config.yaml
norm_place: "pre"
norm_eps: 1e-05
rope_theta: 10000.0
rope_fraction: 1.0
qk_norm: true
bias: "none"
extras: ["capped logits"]
learning_rate: 0.00447
lr_mult_o: 1.05
lr_mult_up: 0.838
lr_head: 0.00783
warmup_steps: 0
train_tokens: 900600000
MLP neurons of a small language model. Each row is named by its layer, matrix (gate and up: input weights) and neuron, and shows model dimensions 320-383. Each number is 128 + 24 x the weight over its row's rms, rounded and kept within 0 to 255. A neuron's up and down rows have the sign that makes its largest values positive.
A block is one neuron, or neurons of one layer that tend to fire together. After each block is what it responds to, as a language model described it from the Wikipedia text at the highest values.

L10.gate484 [137 188 150 129 101 163  93 142 118 166 120 176 143 100 130  99 137 138 145 145 155  96 160 130 129 116 128 113 166 148 109 162  82 140  95 144 115 148 155 133 128 151 142 150 136 112 149 132 141 117 104 111 101 169 122 111 160 101 100 142 143 143 133 121]
L10.up484 [135 168 156 125 145 132 132 150 131 124 156 104 211 116 104  95 138 141  94 142 152 133 130 173 129 176 109 116 198 103 112 101 112 124  88 125 131 143 156 148 114 141 133 128  99 148 131 134 145 120 101 114 114  93 158 123 114 146 113 144 134 144 106  98]
Description: Abbreviation letters before periods. Short abbreviation pieces about to be followed by a period, especially the S of U.S., also p.m., i.e., St., Mrs., Jr., initials, and numbers opening table cells.

L8.gate276 [137 147 120 124 131 154 106 108 112 143 114 125 131 171 125 160 187 133 145 172 133 149 125 124  99  83  96 110 154  98 104  85 153 132 133 146 122 127 119 142 152  93 110 118  85 154 156 116 114 155 126 159 114 148 127 133 104 130 129 153 117 167  84 189]
L8.up276 [168 133 130 124 127 144 155 176 133 120 162 133 127 104 134 146 163 181 159 133 121 117 136 160  81 106 108  92 141 113 102 112 132 110 152  83 159 183 140 135 141 124 128 126  86  88 145 120 155 124 177 145 145 128 150 112 115 132 141  99 116 149 120 130]
L8.gate460 [128 113 112 143  97 143 122 113 140 118 108 141 150 165 126 102 176 112 119 130 147 114 138 121 144 114 159 137 143 164 132 135 176  95 107 158  81 125 133 142 134 135  85 152 145 123 108 142 130 131 149 137 130  98 129 124 125 163 147 107  74 148 128 155]
L8.up460 [137 157 147 157 102  91 144  69 134 144 129 132  55 149 129 165 134 101 145 101 147 111 147 155 125  84 148 129 115 120  90 146 130 147 160 122  89  97 117 108 147 127 102 109 129 129 151  88 143 125 129 172  86 102 153 120 137 126 149 127 138 151 135 135]
L8.gate714 [ 46 111  95 135 178 164 121 122 150 109 131 196 125 165 154 106 121  62 128 157 136 148  84 127 119 138 127 126 159 115  83 114 117 130 134 154 129 153 148 166  94 134  89 143 137 123 123 101 145 177 115 111 142  87 143 182  89 113 147 112 143  71 115 134]
L8.up714 [164  93 112 112 191 113 160 172 122 137 133 140 165 133 150 129 105 121 110 101 134 123 131  96  90 123 134 131 166 141 130 106 129 130 122 145 114 153 101 125 119 119 115 134  96 140 148 125 184 130  97 143 122  93 176 152 162 127 138 125 136 109 104 154]
L8.gate1523 [144 152 118 103 122 115 125 129 133 128 109 162 153 123  97 145 128 108 162 113 109 171 138 141  99 121 125 149 182 127 119 100 150 125 129 142 132 141 151 149 115 149 113 123 161 166 139 146 125 154 160 104  82 141 169  90 140 157 129 107 132 134 119 142]
L8.up1523 [ 87  98 141 123 125 123 117 110 155 124  94  79 137 148 121 155 147 128 114 118  98 146 144 131 104 172 118 178 157 129  99 105 115 169 158 129 142 151 105 125 176 143 121 130 105 123 120  72 123 156 142 118 144 121 124  89 123 127 131 123 133 153 122 128]
Description: Abbreviation letters in acronyms. Capital letters and periods inside abbreviations and acronyms, above all the S in "U.S.", plus others like INSA, USD, OGPU, Y.M.C.A.

L8.gate705 [149  91 151 123 120 150 134 148 130 116 140 120 126 111 116 130 139 142 148 135  86 122  91 134 119 102 174 159 188 146 168 121 140  88 148  91 130  98 107 152 128 197 124 116 110 132 138 117 107 124 139 128 139 117 132 107  87 145 130 101 134 161 151  96]
L8.up705 [134 130 113 160 136  95 152 122 124 122  74  85 163 155 150 127 126 133 128 124 116  97 122 123 101 165 130 140 124 148 149 116 131 125 109 150 133 143 100 140 134 140 150  80 123 133 132 135 119 145 145 109 130 103 129 113  91 165 101 160 135 142 130 127]
L8.gate924 [135 120 177 146 115 123 124 162 100 121 118 164 130 139 130 124 123 108  96 104 143 104  93 105 152 123 160 119 130 101 164 130 131 147 117 110 138 105  78 129 110 173 131 120 165  87  92 130  93 107 168 143 139 203  79 134 109 140 163 115 121 170 145 117]
L8.up924 [135 150 123 139 129 114 118 103 121 146 124 146 114 155 135 129 110 124 141 106 132  89 140 167 149  96 111 129  87 139 143  92  99 125 113 118 160 145 140 100 169  88  94 133 149  94  90 126 138 115 153 147 201 110 125 113 152 137 131 145 137 168 132 165]
L8.gate953 [176 134 114 138 139 129 123  92 137 128  83 145 144 143 124  86 137 105 113 161 152  96 120 104 155 145 124 138 153  92 170 104 106 140 116 105 139 144 118 108  97 102  90 169 138  84  99 128  96 158 131 122 122 129 164 127 154 150 146 117 122 117 118 117]
L8.up953 [126 117 113 118 132 116 108 111 161 117 151 185 200 115 147 133 115 129 124 115 143 122 123 161  88 124 105 150 118 122 139  70 120 106 101 111 103 110 169 147 115 162 131 116 119 111 158 114 143 149 137 135  99 149 147  87 155 125 108 184 149 128 118 134]
L8.gate1473 [183 118 173 125 107  98 114 139 119 101 106 140 128 136 171  88 134 121  91 126 163 143 100 119 125 124 104 150 145 115 109 129 124 109 141  88  98 144 117 133  99 137 117 147  99  94  87 135 150 155 104 142  99 136 124 149  98 161 127 115 101 171 159 125]
L8.up1473 [109 133 124 121 144  98  80 186 125 158 121 153 102 107  98 136 124 100 131 112  80 139 136 129 107 117 130 159 101 111 120 131 102  70 137  84 128 166 126 117 108 129  95 174 143 137 126 115 158 124 134 137 151  82 111 164 121 145 151 138 115 127 157 141]
Description: Gapped relative-clause verbs. Verbs ending a relative clause whose object is the preceding noun (a position he held, the worst decision ever made); also predicate participles/adjectives before prepositions (found in, suitable for).

L10.gate1255 [ 88 118 124 137 118 133  94 134  79 124  97 132 115  73 125  97 114 141 152 116 129 151 103 105 111 170 108 151 133 149 100 159 136 106 109 129 142 124 130 161  77 149 146 112 132 133 155 122 133 152 120 128 124 148 150 164 176 121 137 114 136 114 139 149]
L10.up1255 [ 74 121 114 159 135 123 170 134 121 124 139  99  88  99 109 122 128 115  99  86 159 134 157  63 137 100 118 112 148 119  86 111 130 104  76 160  99 106 130 149  80 108 153 125 139  93 156 121 126 104 121 130 120  82 120 198 115  99 134 132  93 174 159 118]
Description: Verb stem before suffix. The final stem piece of a verb split into word pieces, just before an -ed, -d, -s or -ing ending, as in condem-ne-d, ban-ne-d, discontin-ue-d, exp-ect-ing.

L10.gate133 [124 200 162 140 142 101 133  99 152 107 128 122 179 144 155 103 159 131 183 132  83 103 119 150 127 149 102 149 145 130 140 123  74 122 100 111 132 119 104 114 144  96 108 138 171 100 153 124 107 131  98 108  92 121 148 152 132 136 107  96 137 124 111 102]
L10.up133 [122 148  96 134 160 111 134  94 116 120 137 129 185 132 128 139 185 107 146 121 157 128 112 122 119 151 138 109 158 116 116 124  87 113 127  90 136 115 105 116 117 129 114 132 154  87 106  84 117 155 118 106 152 110 158 111 139 123 135 114 179 125 144 114]
Description: Predicate modifiers and participles. Word endings or whole words that complete a verb phrase, such as adverbs, past participles and comparatives (occasionally, informed, later, larger, too late), usually before by, to or a comma.

L5.gate0 [118 134 148 129 139  63 103 122 117 112 110 178 104 148 140 118 102 104 139 138 112 143 135 141 142 134 131 136 143 110 139 127 144  99 125 132 129 142 150 145 145  99 158 180 121 106 154 130 128 169  82 131 132 121 111 131 125  75  78 143 121 125 175 121]
L5.up0 [160 140 105 147 140 127 117  88 138 177 124  84 132 123 148 108  92 135 106 141 132 144 134 144 128  96 127 120 128 160 143 137 132 122 110 138  99 121 131 124 157 112 157 105 167 147 174 134 116 148 145 122 104 148 134 122 140  79 131 124 133 108 170 124]
L5.gate608 [128 200 124  82 139 137  70 113  68 135 126 135 143 181 145 136 156 131  97 142  81 130 139 116 163 107 171 170 138 138 148 168 128 124 103  96 112 115 102 107 124 141 152 132 107 109 111 149 133 123 100 144 152 108 145 137 160 163 146 138 142 117 129 129]
L5.up608 [128 124 125  65 124 102 134  94 158 141  72 121 149 147 129 157 127 101 132 139 125 146 129  97 182  88 114 126 143 158 116 133 112 140 157 133 130 173 118  97  94 118 130 129 154 102 111 124 153 145 157 139 136 126 175 114 157 127 120 131 131 154 113 143]
L5.gate714 [105 134 153 118 160  95 129  68  98 128  96 137  81 130 142 141 137  98 114 189 127 150  93 104 142 125 150 144 117 145 116 135 119  98 131  95 145 103 116  75 150 150 141 135  99 138 165 148 131 136 150 109 154 149 174 115 121 113 185 115 109 132  90 105]
L5.up714 [104 163  85 132 121 173 119 135 125 116 114 140 129 133 160 117 100 100 143 113 123 137 146 136 148 156  91 145 132  84 140 151 133 104 104 101 109 126 131 117 150 111 113 164 152 127  58 155 163 137 117 129 101 134 112 123 135 117 164 138 118 103 138 124]
L5.gate1146 [128 127 105 122 139 114 113  97  99 102 145  68  77 139  81 151 137 123 131 123 109 139 133 141 117 160 124 156 126  80 147 150  96 156 133 125 129 149 106 131 119 126 149  66 164 136 177 144 112  94 113 121 180 123 139 109 107  87 154 155 151 105 136 149]
L5.up1146 [132 107 150  67 122 122 123 157 136 119 101 103 100 138  77 127 128  86 106 109 140 141 145  86 166 173 107 169 118 139 130 153 161 138 160 161 133 136 131 106 160 106 127 127 155 121 111 140 167 133 181 126 165 138 110 137 158 141 179 107 145 124 118 144]
Description: Origin "from"; table dashes. Fires on "from" introducing a person's origin or affiliation (politicians from Damascus, priests from the Society), on em-dash cells in tables, and on pieces of foreign names.

L10.gate157 [137 110  73 121 148  92  71 124 104 102  99 122 141 126  68 172 139 124 128 134 134  85 122 111 123 129 116 123 164 120 149 148 117 103 194 117 166 137  78 102 168 115 163 147 169 166 125 137  95 109 135 159 138 107 149 137 105 124 146 103 169 114 123 113]
L10.up157 [121 112 127 136 156 140  92 168 137  99 143 132 134 147 127 153 159 147 170 153 113 122 154 143 131 124  92 119  98 172 159 117  82 160 127 153 126 102 128 120 117 155 114 142 103 145 110 121 151 137 136 136 116 140 119 143 162 108 155 120 133 131 147 107]
Description: Zero in stat tables. Numbers, mostly 0, in cells of sports score and statistics tables between pipes or semicolons, e.g. | 0 |, 2 | 0; weaker hits on field labels and "part of".

L5.gate212 [139 145 133 143 118 113  94 103 147 133  89 103 160 163 101 141 137 134 128 147 156  83 154 146 131 135 141  84  82 146 135 112  97 102 129 111 130 107 147 138 131  71 115 168 157 120 140  90 117 118 113 123 129 109  99 151 103 150 152 162 143 135 147 150]
L5.up212 [129 136 150 190 149 137  98 135 137 108 165  86  72 181 154 119 159 121 169 109 129 119 110  86 149 115 105 142  83 121 112 146 116 154 121 100 155 160 163 106 111 117  61 165 108 105 133 138 123 137 147 147 160 129 103 118 101 148 131 139 120 145 130 150]
L5.gate782 [ 84 110 110 149 129  95 155 129 145 113 111 180 112 145 136 109 147 144 161 102 147 121 155 126  90 159 106 117 123 134 113 140 127 122 122 111 125 126 148 121 119 120 117 132  78 119 131 147 153 119 132 124 152  94 125 126 100 112 146 118  73 155 107 104]
L5.up782 [127 141 104 129 141 135 116 135  87  93 146 118 137 143 104  80 125 149 121 129 182 128 137 114 110 174 138 122 108 131 118 156 117 146 132 137 126 127 101 139  96  94 155 108 138 143 131 132 154 128  83 107 122 151 128 107 167 133 135  99 140 124 128 120]
L5.gate1046 [134 138 132 124 109 119 158 133 118 128 113 103 123 176 100 143 143 138  76 153 119 157 106 137 139 178  94 129 131 138 132 146  95 116 138 120 139 132 191  96 147 107  95 129 115 139 101 148 107 124 120 143 135 138 149  97 108  92 149 150 124 116 121 104]
L5.up1046 [ 95  91 120 126  93 120 139 165 132 111 114 133 108 137 107 124 149  79 119 170 151  62 125 101 128 181 147  96 113 131 136 132 153 168 164 120 181 135 124 110 102 117 107  97  78 131 142 135 131 122 117 113 112 135 104 136 172 122 155 156 141 111 157 129]
L5.gate1338 [ 63 149 145 128  92 144 133  99 128 135 116 126 156 108 167 108 102 176 118 130 117 165  83 157 125 119 101 137 124  93 145 114  75 166 137 122 124 157 125 172 132 104 140 157  65 145 109  79  97 171 107 106 163 141 102 132 105 145 138 142 117 134 111 117]
L5.up1338 [ 75 119 144 137 135 129 115 153 116  88 125 118  90  75 138 154 157 134 169 140 107 110 132  98 161 140 100 178 119 116 100 108 118 142 132 119 155 119  82 150 127 109 149 159  87  92 128 122 128  90  87 137 146  85  97 134  87 137 106 172 137 130 124 110]
Description: Word-completing verb pieces. Fires on the piece that finishes a split word, mostly a verb after its subject, such as reflect-s, pull-s, weigh-s, plus Des-c in "Description" headings and "also".

L10.gate252 [101 166 141 155 145 187 125 147  87 113 140 157 122 161 119  88 115 152 143 174 106 143 113 117 126  94 139  71 133 122 111 103 140 128 124 139 140 146  98 121 123 174 138 143 122 129 124 119 132 111 169 100  92  74 144 123  96 147 134 144 136  88 139 166]
L10.up252 [162 139 111 133 129 107 133 165 117 146 152 140 128 149 124 130  96 138 123 122  99 106 137 112 138  99 144 136 128 162 121  99 123 137 137 145 149 115 111 122 169 151 130  95  94 136 121 118 130 136 121 158 120 114 139 107 169 138  40 174 132 135 133 124]
Description: Periods after initials. Periods following a single capital letter in names and titles, such as P. C. Wren, M.D., W.F.O.; more weakly, sentence-ending periods and the first word of a name or title (Robert, Will).

L8.gate134 [148 117  99 176 107 154 132 113 156 139 116  82  91 166 128 159 142 117 106 115 202 126  75 122 120 121 163  82 130 101 146 109 126 123 106 133 154  99 138  95  89 111  96 125 142 145 142 149  89 151 151 157 117 154 131 176 161  78 137 152 153 142 133 160]
L8.up134 [ 90 129 113 147 138 137 103 120 164 140 157  84 115 129 129 133 105  92 140 118 127 156 103 106 123 157  95 101 152 109 141 156 103 106 158 155 132 104 130  91 102 159 144  91 138 154 150 142 126 111 107 104 141 118 120 142 109 132 155 120 152 142 135 133]
L8.gate778 [175 139 101 147 145 139  94 107 153 129 105 154  98 170 142 151 111 122 138 170 144 158 127 125 109  99  87 132 113 186  82 152 127 139 161 138 166 145 138 103 131 126 142 125 118 135 170 141 101 124 136 130 108 121 170 126 107 110 110 164 105 126 115 160]
L8.up778 [132 132 161 113 114 109 107 131 141 192 121 160  97 106  64 118 126 136 121 125 117 134  98  98 130 134 168  69 129 178 131 125  99 114 129 152 124 153 143 155 119 134 127 137 105  83 132 106 135 150  94 108 111 131  83  99 100 128 137 140 127 128 142 113]
L8.gate1187 [156 153 165 149 128 109 158  87 115  96  63 154  65 127 127 163  81 126 111 123 104 180 174 134 127 157 175 132 127 111 121 173 108 165  74 104 102  77 123 145 127 148 164 144 124 142 111 149 123 111 140 116 106 113 126 111 109  98 144 110 159 106 135 143]
L8.up1187 [123  93 138 112 132 125 128 136 149 100 148 136  89 133 139 140 104 143 146 123 158 107 150 153 140 106 128 169 123 136 130 167 121 104 139 124 144 135 141 140 144 121 131 129 105 101 148 165 121 158 130 137 112 132 141  60  87 163 140  89 110 127 147 136]
L8.gate1489 [114 117 171 152  83 113  99 142 130 104 107 154 194 128 143 151 148 118 131 163 140 126  83 157 134 155 113 111 134 107 130 135  96 138 124 113 199 156  92 106 158 158 131 157 151 140 103 114 106 129 129 159  85 116 112 135 118 100 144  96  80 118  87  74]
L8.up1489 [146 116 101  97 151 112 154 129 141 143 129 111 129 177 130 143 154 150 115 150 117 106 157 139 145 131 114 112  98  99 148 150 133  92 156 136 134 116 101 131  85 108 180 144 111 109  92 128 122  61 153 112 115 131 119 102 112 134 167 115 127 150 147 122]
Description: Mid-word fragments before suffixes. Word-internal pieces that must be completed by a following suffix, chiefly "ere" in difference(s), plus the seconds digits before ″ in coordinates; also comm-ence-d, ab-unda-nt, mer-ely.

L8.gate176 [104 117 128 176 153 138 134 158 106 142 152 112 134 109 127 131 134 179 140 154 141 147 112 106 110 159 150 111 139 133 117 101 133  99 137 117 124 134 138 106 161 160 119 124 143 118 167 131 162 111 125 149 110 123 146 133 101 131 128 145 144 141 147 148]
L8.up176 [ 93 153 112 137 149 129 152 156  69 105 141 137 167  89 128 102  98 129 135 135 147  94 127 126 123 147 100 135 117 129 120  92 112 105 112 130 130 158 117 145 119 134 125 167 173 125 132 135 126 109 133  97  94  90 129 117 153 120 140 127 135 125 136 142]
L8.gate511 [146 134 122 121 135 119 120 122  95 153 144 160 140 146 103 144 115 145 174 109 101 121 118 130 104 127 112 151 125 134 150 148 154 178 148 164 101 157 133 125 109 104 134 139 153  80 118 143 158 121 145  98  85 127 128 138 100 129 123  97  89 102 131 127]
L8.up511 [104  92 159 112  98  75 157 134 133 108 114 135 136 125 174  92  89 168 156 129 122 128 140 141 118 168 122  94 103 114 142 116 151  99  99  94  93 140 153 146 141 107 131 183 120 100 108 128  65  87 120 166 152 117  94 147 149 140 121 152 140 152 133 139]
L8.gate642 [ 95 146  81 134 145 118 117 112 106 113 106 146 142 130 122 120 123  89 102 131 137  72  87  95 171 143 178  92 133 144 161  85 119  92 129 124 146 155 109 138 120 112 167 147 148 103 135 109  84 126 129 144 157 153 135 103 153 119 120 116 149 139 142 143]
L8.up642 [108 149 143 152 170 128 133 134  84 100 145 123 121 149 155 172 158 136 138  93 155  95 150 102 149 138 117 110 160 121 126  84 132 125 136  85 102 131 107 159 110 124 145 144 103 124 135 196 153 110 119  94 139 155 147  69 113 102 146 121 172 131 138  95]
L8.gate1309 [146 122 114 177 171 149 133 138 112  75 118 118 153 142 144 125 109 115 171  96 106 138 129 150 151 142 113  65 102  95 147  91 140 116 135 170  72 152 147 175 161 170 152 124 134 136 140 111 137 121 143 129 107 141  99 103 119 111  91 135 124 141  94 124]
L8.up1309 [ 91 122 112 134 135 141 126 125 100 128 117 114 142 144  99  89 143 141 114 164 127 118  90 139 170 141 177 132 102  61 161  81 117 126 125 135 110 172 107 129 126 102 107 126 120 142 104 124 143 141 158 115 129 125 128 119 163 111  99 142 117 119  76 132]
Description: Sentence-final periods. Periods ending factual sentences in Wikipedia biographies and histories (e.g. "...Westley Weimer.", "...for £500."), plus paragraph breaks after captions and closing quotes.

L5.gate18 [117 103  97 125 128 117 153 114 208 119 109 128 106 126 128 149 151 139 151 107 131 140 161 166 120 145 154 125 167 145 110 139 123 128 156 113 155 104 130 102 143 146 156 110 119 129 130 160 148 133 169 129 133 151 138 135 163 124 112 109  89 180 130 107]
L5.up18 [ 97 142 113 152 156  98 110 134 122 142 121 122 103 101 127 101 157  98 167 137  91 129 123 103 115 133  91 185 100 160  93 130 137 157 157 134 103 111 166 127 113 132 120 109 115 142 137 104 136 151 111 123 181 147 136 141 135 138 162  74 143 120 120 129]
L5.gate508 [150 129 120 148 116 103  90 114 139 122 138 112 116  91 148 150 152 143 154 127 129 156 101 175 122 119 131 169 163 138 107 122  94 121 104 113 142 140 108 109 135 122 143 116 142  63 101 177 130 139 122 134 141 156 122 190 108 129 154 103 154 131 128 137]
L5.up508 [105 125  90 176 118 105 172 137 159 128  99 134 136  55 145 145 131 147 157 170 162 103 107 110 130 109 128 114 135  95 133 136 129 112 133 121 145 120 107 138 144 142 121  73 109 170 133 107 158 132  81 126 126 105 148 125 143 159 172 131 146 103 109  97]
L5.gate927 [154 115 164 125 101 122 125 149 183 134 149 121 147 109 105 139 109 110 137 122 126 155 100 137 112 136 135  64 119 158 107 116 143 127 178 111  99 135 130  88 120 126 166 126  99 114 132 155  98 126 148 170 106 121 100 156 133 133 106 105 121 130 126 125]
L5.up927 [ 96  78 110 139 122 126 156  90 165 147 109 125 161 126 125  91 108 193 138 108 122 132 102 114 119 145 110 125  97  78  89 155 146 144 116 149  91 119 137 101 121 130 137 117 107 117 139 121  93 140 151 114 104 117 133 230 125 123 124 125 130 120 122 113]
L5.gate1248 [ 82 109 109 151 114 159  98 111  94 113 143  88 133 122 110 138 170 134 159 131 170 116 111 108 107 129 112 126 105 119 138 143 122 134 179 151 115  81 175 106 132 153 133 146 142 176 119 111 158 127 182 124 100 116 136 180 128 117 144 179 144 115 134 181]
L5.up1248 [113  78 137 138 122 140 119 112 141 136 127 143  95  67 126 156 113 105 152 133 132 126 105 155  97 107 140 114  49  67 124 117 108 142 162 131 144  89 149 183 119 109 135 160 136 125 100 122 141 151 154 133 166 111 120 156  99  98 137 119 105 114 122 151]
Description: Split-word S and l fragments. Subword pieces at the start or inside of words split into fragments, mostly S after U., ===, or a hyphen, also al, Sal, cl, yl (U.S., Singles, Salvi).

L5.gate644 [167 121 104 168  97 123  60 131  99 124 133 158 124 122 125 111  93 133 105 129 174 160 175  90  96 136 147 119 150 110 148 122  92 145  94 171 114  78 131  96 150 116 149 151  99 102 119 136 144 106 169 115 160 136 112 159 111 150 129 159 108 148 138 185]
L5.up644 [122 132 174 129 123 129 130 127 174 107 174 170 111 123 109 104 118 104 154  94 135 138 141 165 123 158 177 191 136 163 123 139 130 136 120 140 117 134 109 132 155 135 111 135 127 108 121 138  69 135 158 120 107 126 151  95 141 162 139  98 125 141 104 167]
L5.gate791 [167 105 134 173 134 150 141 125 145 125 156 130 136 141 111 140 131 157 126 156 132 137 114 112 104 127 160 125 126 109 142 135  95 133 124 125 142  96 147 146 160 141 103 110 140 108 102 145 172  93 148 120 157 109 161 131 109 147  95 135 119 110 202  98]
L5.up791 [124 110 143  83 107  94  96 110 128 140 146 131 120 152 128 111 150 107 143 134 115 159 141  91 115  96 139 152 171 121 111 168  89  86 123  99 123 136 156  93 150 164 130 151 162 134 174 128 118 129 118 130  72 162 110 188 103 143  92 140 121 106 134 123]
L5.gate859 [107 121 149 143 149 114 128 130 117 153 134 160 150 110 106 142 109 152 118 141  95  81 152 147  84 126 134 112 157 134 131 162 122 141 112 141 106 111 172 151 121 140 151 137 111 138 119 100 118 102  97 111 155 110 133 111 143 107 112 134 113 153 155 129]
L5.up859 [161 156 154 153 141 127 142 105  94 129 152 121 127 111  86 191 113 121 125 124 143  82 149 104 141  94 134  90 126 125 122 133 115 117 145 103  97 131 133 130  95  97 200 139 107 123  95 146 155 108 128 115 101 102  95 128 124 124 137 115 119 101 126 120]
L5.gate1367 [167 125 126 145 135 132  90 117 135 118 127 130 156 162 155 200 121 156 140 130 130 150  88 137  92 170 120 143 120 123 131 124 148 107 127 139 130 121 128 145 112 167 117 116 142 116 116 128 189 137 112 130 133 147 145  99 130 109 121 115 114 120 148 142]
L5.up1367 [186  86 133 131 146 120  94 113 125 103 138 103 122 158 119 158 137 131 123 158 143 125 112 123  91 165 138 162 154 113 142 121 100 107 178 126 119 117 145 132 163 164 133 111 118 101 131  98 151  85  82 133 150 129 133  77 116 142 118 114 126 114 127 116]
Description: Wikipedia section-heading words. Words or word pieces inside wiki-markup headings right after "==", such as Biography, History, Career, Discography, plus the "=" markers, with weak scattered mid-word fragments.

L5.gate134 [135 128 120 145 126 111  81 150  98  88 130 135 124 123  75 138 165 150 113 147  77 100 121 106 134 107 128 177 119 186 135 137 126 145 180 142 116  88 118 178 173 161 112  94 138 122  90 179 152 162 104 136 185 131 157 145 145  78 128 163 116 132 130 120]
L5.up134 [162 105 132 163 129  96 127 161 168 137 125  98  99 128 145 104 107 109 130 151 148 115 165 112  96 132 148 160 131 197 155 119 117 128 138 114 131 150 111  77  93 116 130 108 162 132 150 179 143 192 178 129 164 150 138 125 109 122 153 123 123 153 140 165]
L5.gate707 [126 174 112 155 136 137  97 142 102 169  86 157 118 172 118 109 173 125 126 119 185 117 122 148 107 109 142 121 144 118 103 113 100 122  84 115 112 176 161 143  97 103 111 174 149 129 154 128 113 181 118 122 112 141 144 132 176 153 152 135 128 140 144 139]
L5.up707 [112 140 113 133 118 148  91 106 121 128 136 127 110  72 145  87 160 119 170 101 158  68 163 105 115 103 120 129 106 141 152 153 140 100 152  96 103 119 196 188  91 106 157 143 139 112 126 121 138 117 117 124 141 118 154 130  97 154 147 126 138 106  83 134]
L5.gate919 [ 97 131 147 140 143 152 167  84 122  86 193 124 163 128 125  90 174 105 119 136 130 103 179  91 103 152 128 133 117 128 101 136 131 128 112 187 137 135 109 119 127  92 136 128 173 108 132 100 151 119 157 119 121 136 101 131 117 149  82  80 150 117 149 128]
L5.up919 [157 162 111 109 150 134 158 121  94 142 159 163 141 127 130 126 103  73 138 123 120 154 186 133 122 139 146 136 103  94 146 138 101 113 119 137 137 142 116 126  99  70  79 152 140 134 158 169 144 125 140 123  97 133 107 150 176 141 114 100 105 136 153 147]
L5.gate1194 [129 158 125 151 110 148  91  99 119 137 140 119 146 158 130 104 158 106 113 112 165  59 149 129 112 135 125 159 132 163 166  90 128 133 114 129 108 112 115 127 126 106 143 133 150 152 140 119 148 115 163 147 110 110 118 123 117 125 119 143 158 177 131  97]
L5.up1194 [129 143 124 129  84 122 152 136 129 134 118 149 122 141 115 135 159 116 119 107 152 109 145 138  90 149 152 164 109 107 131 128 157 127 119 117 131 169 155 111 110 135 144 111 109 125 159  77 120 154 127 127 107 103 110 111 123  99 108  98 162 131 168 139]
Description: Main verb after subject. The main verb, or its final word piece, right after its subject in narrative prose, as in the manuscript was, he saw, Bomberman relies.